Weights of a small GPT-style language model, trained from scratch on English Wikipedia: untied embeddings.
MLP neurons of a small language model. Each row is named by its layer, matrix (gate and up: input weights) and neuron, and shows model dimensions 96-223. Each number is 128 + 32 x the weight over its row's rms, rounded and kept within 0 to 255. A neuron's up and down rows have the sign that makes its largest values positive.
After each neuron's rows, "fires on" lists the tokens most often at its 100 highest values on Wikipedia text that the model never trained on.

L5.gate508 [ 78 109  70 134 102  87 126 163 145 131  78 124 159 148 151 153 131  89  99 124 125 154 157 130 161 109 139 162 146 120 125 113 144 139 139  77 143  86 105 152 108 140 165 137 124 140 163 141  98  93 146  80 136 144 115  98  82 166  97 145 175 106 122 118 175 153 142 154 156 111 150  71 164 148 132 174 111 182 130 146 201 146  86 102 203 150 153 126 172 145  83 117 102 113 156 101 105 160 128  88 146 163 140 162 135 112 201 120 156 146 104  89 118 138 144 146  99 140  79  74  99 168 146 219 120 127 134 118]
L5.up508 [ 64  73 183 131  88  73  95  47  84 135  90 112 138 145 114  54 159 101 117 121 156 158 143  93 155 153 141 131  93  95 135 132 116 195 105 100 141 103 138 153 132 126 141 121 154  97 133 117  90 146 131 107 183 146 123  78 102  86 107 148 117 126 120  85 161 141 155 135  98 144 172 117 155 176 123  94 102 222 129 138 149 152  59 149 138 126 131 102 142 133  93 128 172 107 126 144 117 197  78 134 185 143 109 140 205 102 113 164 115 156  75 135 128 123 124 126 105 140 114 120 135 116 162 155 152  94 115 155]
fires on: "s", "ure", "as ", "Gu", "A ", "av "

L4.gate593 [ 86 124 136 116  81 210 208 152  77 107 129 106 150 156 126 125 103 211 163 103 131 104 168 166  93 126  46 140 129 152 138 121 160  97  54  85 128 160 129 110 153 144 180 150 119 127 123  41  91 149 123 123 144 124  70 135  67 108 134 187 105 156 143 100 132 170 129 138 135  84  60 147  80 119 124 152  82 152 117 180  62 130 137 109 129 114 190 113 118 131 118 111 132 208 119  88 191 124 152 101  86 173 158 155 131 129 165 136 157 154  87 137 145 129 165 130 138  77 147 100 175 115  87 129 130  95  94 156]
L4.up593 [117 148  95 109 180 129  37 121 146 108  41 123 156 114 136 137 171 163  98 123 146 152 153 131 111  80 125  93 166 128 157 145 114 173 161 136 139 109  97  86 158  89 133 101 145  80 103 117 112 101  78 201 118  63 116 189 153 102 142 155 139  91  94 112 108 101 131 111 163 129 129 167 191 150 121 147 197 146 137 192 116 160 125 135 143 118 178 107  89 120 108 131 158 115  41 100 124 129  96 125  74 115 141 169 161  93  91 123 154 157 135 113  69 147 121 151 176 200 142 128 143 110 127 106  92 102  97 112]
fires on: "al", "-", "since ", "ally "

L8.gate580 [129  88  49 110 105 165 155 124 144 122 142 124 139 102 141  72  91 128  85 166 123 136  98 164  97 116 127 111 116 164 147 100 118 180  95 166 117  76 130 153 118  93 150 133 103  49 148  93 167 118  64  71  81  53 157  98 106  97 162  79 102  99 121 170 129 153 171 166  99 152 132 155 147 110 135 159 187 166  72 137  98 103 153 138  74 127  70 162 197  92  94  95 165  76 154 188 107 110 146 140 121 122 129 122  95 140 116 110 134 180 158 132 201 133 134 135 183  69 156  91 117  94 152 108 172 134 171  89]
L8.up580 [127 162 132 165 115 150 184 123 109 111 125 133 107  75 167  88 142 106 104 120  96 141 131 135 168  79 200 181 102 160  72 163  99 151 102 103 159 110 114  54 112 148  94  96  58 187 109 153 118 114 156 174  67  91 127 113 175 157 154 134  60  93 147  73 119 162 117 135 126 108  90 149 110 120 165 140 172 125 134 158 104 133  76  85 121 106  57 111 171 129 140 100 119 174 155 122  91 142 129 164 151  72 133 114 219 157 176  41 166 110  86 116 185 116 174 101 115 107 159 165  68 102 157 168 159 114 167 129]
fires on: "as ", "As ", ", "

L7.gate156 [122 121 180  45 101 160 139 126  54  45  92 138 186 122 145 149 144 106 186  96 105 117 142 135 153 160 131  75  89 141 144 157 147 130  56 123 118 134 129 210 217 123 151 164 106 125 140 166 142 107 112  98  59 103 137 115 102  95 148 138 143 129 114 147 175 127 107 170 111 162 123  85 133 121 133 163  98 102 125 106 132 161 140 102 178 152 145 144 109 125 142 103 169 107 161 133 113 135 161 171 113 147 129 139  87  93 126 101 167 121 107 145 170 149  93 103 180 109 119 112 116 162 167 164 151 136  86 150]
L7.up156 [183 135 163 145  94 163 149  96 116 174 185 117  91 115 131 110 101 160 154 116 122 141 160 190 134 122 141 102 103  47  99 182 142 105 144  82 109 155 145 166 124 116 119 161  93 126 104 168  65 141 127  69 170  83  92 129 155  91 154 135 120 154 138 146 138 132 110  99 115 188 105 180 102  90  90  55 141 177 100 143 163 196 129 129  92 125 140 126 178 117  94 152 147 157 196 149 129 103 174 159 135 117 110 102 111 160 147  81 145  70 141 138 125 173  94 103 140 164 137 145 121 107 137 145 104 116 125 114]
fires on: ", "

L4.gate675 [166 135 110 120 133 113 168  96  99  81 157 119 130 144  87 110  83 100 101 138 166 120 148 119  87 161 136 145 134 135 121 111 132 126 134 130 107 117  89 133 124 175 143 169 207 161  87  74 131 187 115 140 110 181 181 208 148  98 153 175  97 123 137  98 168 154 112 188 105 122 162 113 102 116  74  96 153 149 134 137 112 101 100 128  95  97 147 156 140 160 138 131 105 122 133  88 103 127 119 187 117 164 118 113 145  59  81 124  96  79 160  89 122 133 102 146  85 149 116 169  91 173 119 128 124  34 194 148]
L4.up675 [192 129 119 111 134 117 115 136 104  64 156  88 174 157 162 111 125 135 132 141 143  78 160 143 153 165 159 145  85 157 153 142 187 149 118  92 179  87 164  98  97 123 138 128  82 146  99 144  78  97 158 158 142 139 109  97 151 110  85 156 121 195 158 132 143 126 125 100 169  82 170 129 111  75 123 123 123 109 125 135 107 121  93 172 164 150 200 103 153 150  75 139 171 110 111  66 154 155 139 122 145 169 136 160  86 135 106 129 146 150 172 101 173 130  27 144  31 112 122 138 125 126  72 123 206 145  93  83]
fires on: "–", "— ", "– ", ",", "to "

L8.gate22 [138 131 132 138 140 156  86 140 148 135  97 145 145 100 134 188  79 180 174  67 144 138 138 122 141 191 105 114 137 160 130 110 166 141  94  56  81 136  93 138  64 117 104 118 105 167 126 134 118 132 142 162 135  99 109 145 164 123 127  79 137 134 125 135 168 132 113 142 111 156 117 119 135 160 167  25 185 109 166 131 118 142 151 110 104 108 147 171 125  96 134 108 129 104 125 124 122  61 100 135 133 116 141 113  79 128 144 101 100 122 149 146 133 141  79 146 141  95  69  51 156 110  84  63 110 175 117 140]
L8.up22 [149 165 118 113  76 122 149 133 113 149 113 174 167 103 104  66 118 181 210  89 119 147 124 144 120 148 104  98 120  54 148 139  71 150  86 131 101 104 143 135 129 173  58 177 138 151  86  97 142 100 149 119 145 123  46 151 155 114 140  99 145 101 152 132 149 144 158  76 168 170 133 115  71 164 100  78 156 130  85 167 136 172  98 126  91 154  96 150 161 127 199  65 147 171 169 141 167  99 164 179 110 114 110 113 132 124 100 121 141 132  90  67 115 170  82 153 166 139 168  75 197 120  73  98  94 106 115 166]
fires on: ", ", "8 "

L8.gate266 [210  54 129 149 123 150 138 142 137 120 136  92 107 163 106 119 153 170 121  88 133 190 149 121 134  76  91 161 112 146 146 110 123 153  95 215 157 119 127 134 169 166 157 162 126  74 146  74 167  92 103  44 142 128 153 113 134 110 105 128  98  91 153 103  99 131 152 156  73 149 151 139 158 132 175 155 110 130 122 162 109  88 130  61 142 119  87 166 152 158 131 153  92 132 111 113 156  73 120 115  91 161 147 166 139 113 109 125 103  20  90 118 139 104 114 148  87  88 116 117 136 137 152  86 122 125 145 154]
L8.up266 [121 179  98 109  96  85  98 142 210 114 112  90 140 107 136  92  91 107 149 193 107 155  83 126 115 118 158 143 120 131 116 174 143 157 111 133  91 171  99  90 127 220 143 172 119 124 156 140 189 174 134 134 180  70  87 124 107 121 129 117 137  97 128 125  97 109 108 150 160 197 145 124 147 103 116  85 126 114 159 147 190 175 111 129 184 167  75 138 114 140 244 145 124  61 163 149 136  70 154 173 131 121 121 118 217 134 130 102 139 167 123 166 160 108 199 137 177 114 130 140 127 114  91 150  66 113 119 149]
fires on: "as ", "As ", "sn", "mm ", "br"

L8.gate235 [162 138 156 117 144 151 109 142 130 113 115 158 221 131  98  76  90 149 120 109 138 116  96 164 129 131 130  65 128 111 153 106 123 110 122 173 139 118 120 160 113 157 100 171 156 156  84 102 108 159  72 107 132 150 107 151 157  54 129 112 132 140 122 105 139 126  87 155 103 112  71 111 119 140 111 109 114 128 145 160 131 191  57 135 139 123 105 109 112 156 146  62 157  78 139 130 153 125 120 160 133 111 142  98  78 152 150 115 102 135  82 111  95 199 125  59  83 129  77  65 135 131 119  64  70 161 139 124]
L8.up235 [201 142 147 117 160  75 155 104  67 169 183  93 124 157 172 119 147  74 118 107 161 158 132 151 102 127 140 112 144 114 151 129 162  76 159 137 170  92 154 147 112 130 128 100 165 164 129 148 105 155 151 108 130 166 118 144 149 121 149 158  72  81  68 156 114 176  88 128 155 123  46 125  98 102 119 124 155 127 101  95 192 159 162 162 111 197 180 148 131 143 151 129  65 160 122 158 127  99 117 189 136 119 120 132 116 142 180 136 145  75  88 131  99 163  69 152 171 118 131 110 182  84 120 124 113  80  87 203]
fires on: "(", ", "

L8.gate516 [100 165  74 191 167 154 146 116  95 167 128 142 124 161 153 146  81 207 156 158 145 197 136 113 120 107 138 155 133 155 122 181 124 113 115  26 138 113 115  93 123 156 131  97 134 161 148 122  94  76 153 122 107 135 139 118  82 184 120 124 103 147 127 105 123 101 129 142 145 147 117  57 161  88 122 130 104 116 146 109 133 168 100 111 120 145 139 127 221 205 159 163 119 156 132  97 165 154 104 119 107  73  80 121 139 161 129 152 140  80 129 151 110 157 113 112 159  86 105 123 192  98 105 120 143  91 122 131]
L8.up516 [163 152 108  97 129 137 152 167 194 122 104 113 182 106 158 125 132 118  88 163 120 123 159 148  98 179 147 107 181 192 159 153 163 131 121  83 149 109 137 105 157 129 112 130 130 165  74 164 151  88 130 115 104  57 134 157 174 151  96  98 183  97 109 133 126 155 150 159 130 207 163 155  98 119 104  87 108 145 156 121 120  96 115 129 177 120 135 155 149  89 185 124 142 106 103 150  78 131 120 150  82 150 109 134 142  66 175  76  70 148  93 158  84  84 112 108 164  96 141 110 138 159 103 127 149  81 101  41]
fires on: "ly ", "very ", "-", "ally ", "ite ", "ely "

L5.gate344 [126 156  67 151  80 109 135 107 124 104 148 140 149 108 131 234 103 118 155 150 122 138 112 119  96 148  93  93 162 173 120 141 109  94 143 142 116 148 133 153 141 137  90 164 193 120 113  91  91 159  91 120  79  69 173 134 119 167 144 180 187 109 103 133 159 167  91 107  94 174 150 106 163 111  99 107 139 164 158  98 162 106 135 155 153  81 169 145 198 165 124 151 135 101 102  87 152 153 122 140  89  66 159 133  62  81 106  97 126 152 162 140  60  82  85 141 148 126 176 119 151 129 139 122 148 116 102 123]
L5.up344 [107 153  90 179 105 119 133 139 131 156 160 143 136 123 134 105 178 122 125 101  95 165 122 114  93 174 147 105 104 173 203  82 107 141  87 127 111 145 114 135 147 137 154  92 107 179 127 176  99 140 164 168 111 108 140 171 148  83 155 144 152 136 176 139 102 145 121 177 146 123 155 124 108  99 110 129  93 148  90 103 102  90  81 110 128 191 102  92 152 125 126 129  85 167 100 104 135 150 135 127 131 126  75 121 147 121 134 161  63  82 140 208 124 168  74 111 137 112 183 130  84 194  50 198 132 134 172 105]
fires on: "and ", ", ", "ally ", "but ", "ly ", "almost "

L8.gate448 [133 116 181 133 102 184 132 120  43 107 164 119 139 128 146 104  63 100 163 134 171 102  87 193 120 148 124 136  94 123 160 123 167  80 141 135  84  96 146 140 135 192 113  92 165  80  78 113  98 137 149  93 112  97 108 132 182  71 101 138 136 108 126 152 134 105 123 206 174 145 115 131  85 119  95 119 128 114 175 176  78 151 188 120  93 161 114  97  80 118 176 165 142 116 171 142 136 162 124 112 125 161 135 162 138  84 132  93 155 166  93 170 152 141 107 104 124 101 141  89 153 102 131 143 103 124 123  90]
L8.up448 [121  90  88 159  75 142 167 212 194 129 152 176 135  68 127 119 193 100 120 159 125  77 132 156 118  97 129 152 131 106 140 144 103 150 158 133  93 102 143  92 143  62 102 134 147 115 114 174 107 138  79 129 148  72  68 123 132  95 100 104 104 155 116  79  94 143 147 111 117 166 114 157  92 127 106  83 115 145 157 195  97 123 124 144  79 143 149 130  92 147  60 115  72 118 160 137 119 146 136 132  87  91 104 125 175 128 205 148 108 137 114  91 141 175 147 129 134 100 103  88 148 105 173 127  54  78 104 159]
fires on: ", ", "(", "– ", ":", "."

L8.gate55 [129 163 133 112 106 225  99  68 141 156 180 117 127 144 154 154 118 107 178 112 105  69 106 143 122 121 146 134 192 101 132  96 132 105  85  95 182 118 163  73 113 112 104 141 161  93 122 129 167 125 167 140 153  75  73 112 157  81 122 162 180 101 138 135 109 169 143 133 206 126 158 116  78 143 147  95 118 160 143 110 138 105 174 116  77 170 133  92 149 104 105 131 138 109 148 159  89 102 166 177 180 120 113 111 141 139  86 138  89 124 112 101 105 167  97 117 112 127 186 168 103 165 118 184 130 109 106 120]
L8.up55 [ 75  72 158 150 112 123 149 169 136 152 132  77 175  97 166 106 177 110 102 143 121 154 144 189 183 116 122  88 149 117  95 200 149  84 142 130  96  73 110 130 124 113 109 141 142 149 179 141  91 140 131 113  82 194 121 110  91  65 127 107 119 156 116 154 152 181  76 125 149  59 126 105  91 142 148 106 102 120 136 130  97 113 152 133 133 135 137 103 140 119 129 162  62 129 154 145  95 115 142 103 158 100 139 157 136 170 149 163 108 174  79 103 147 106 161 126 129 160 153  90 154 130 183 140 122  89 104 202]
fires on: ", ", "on ", "eb", "(", "for "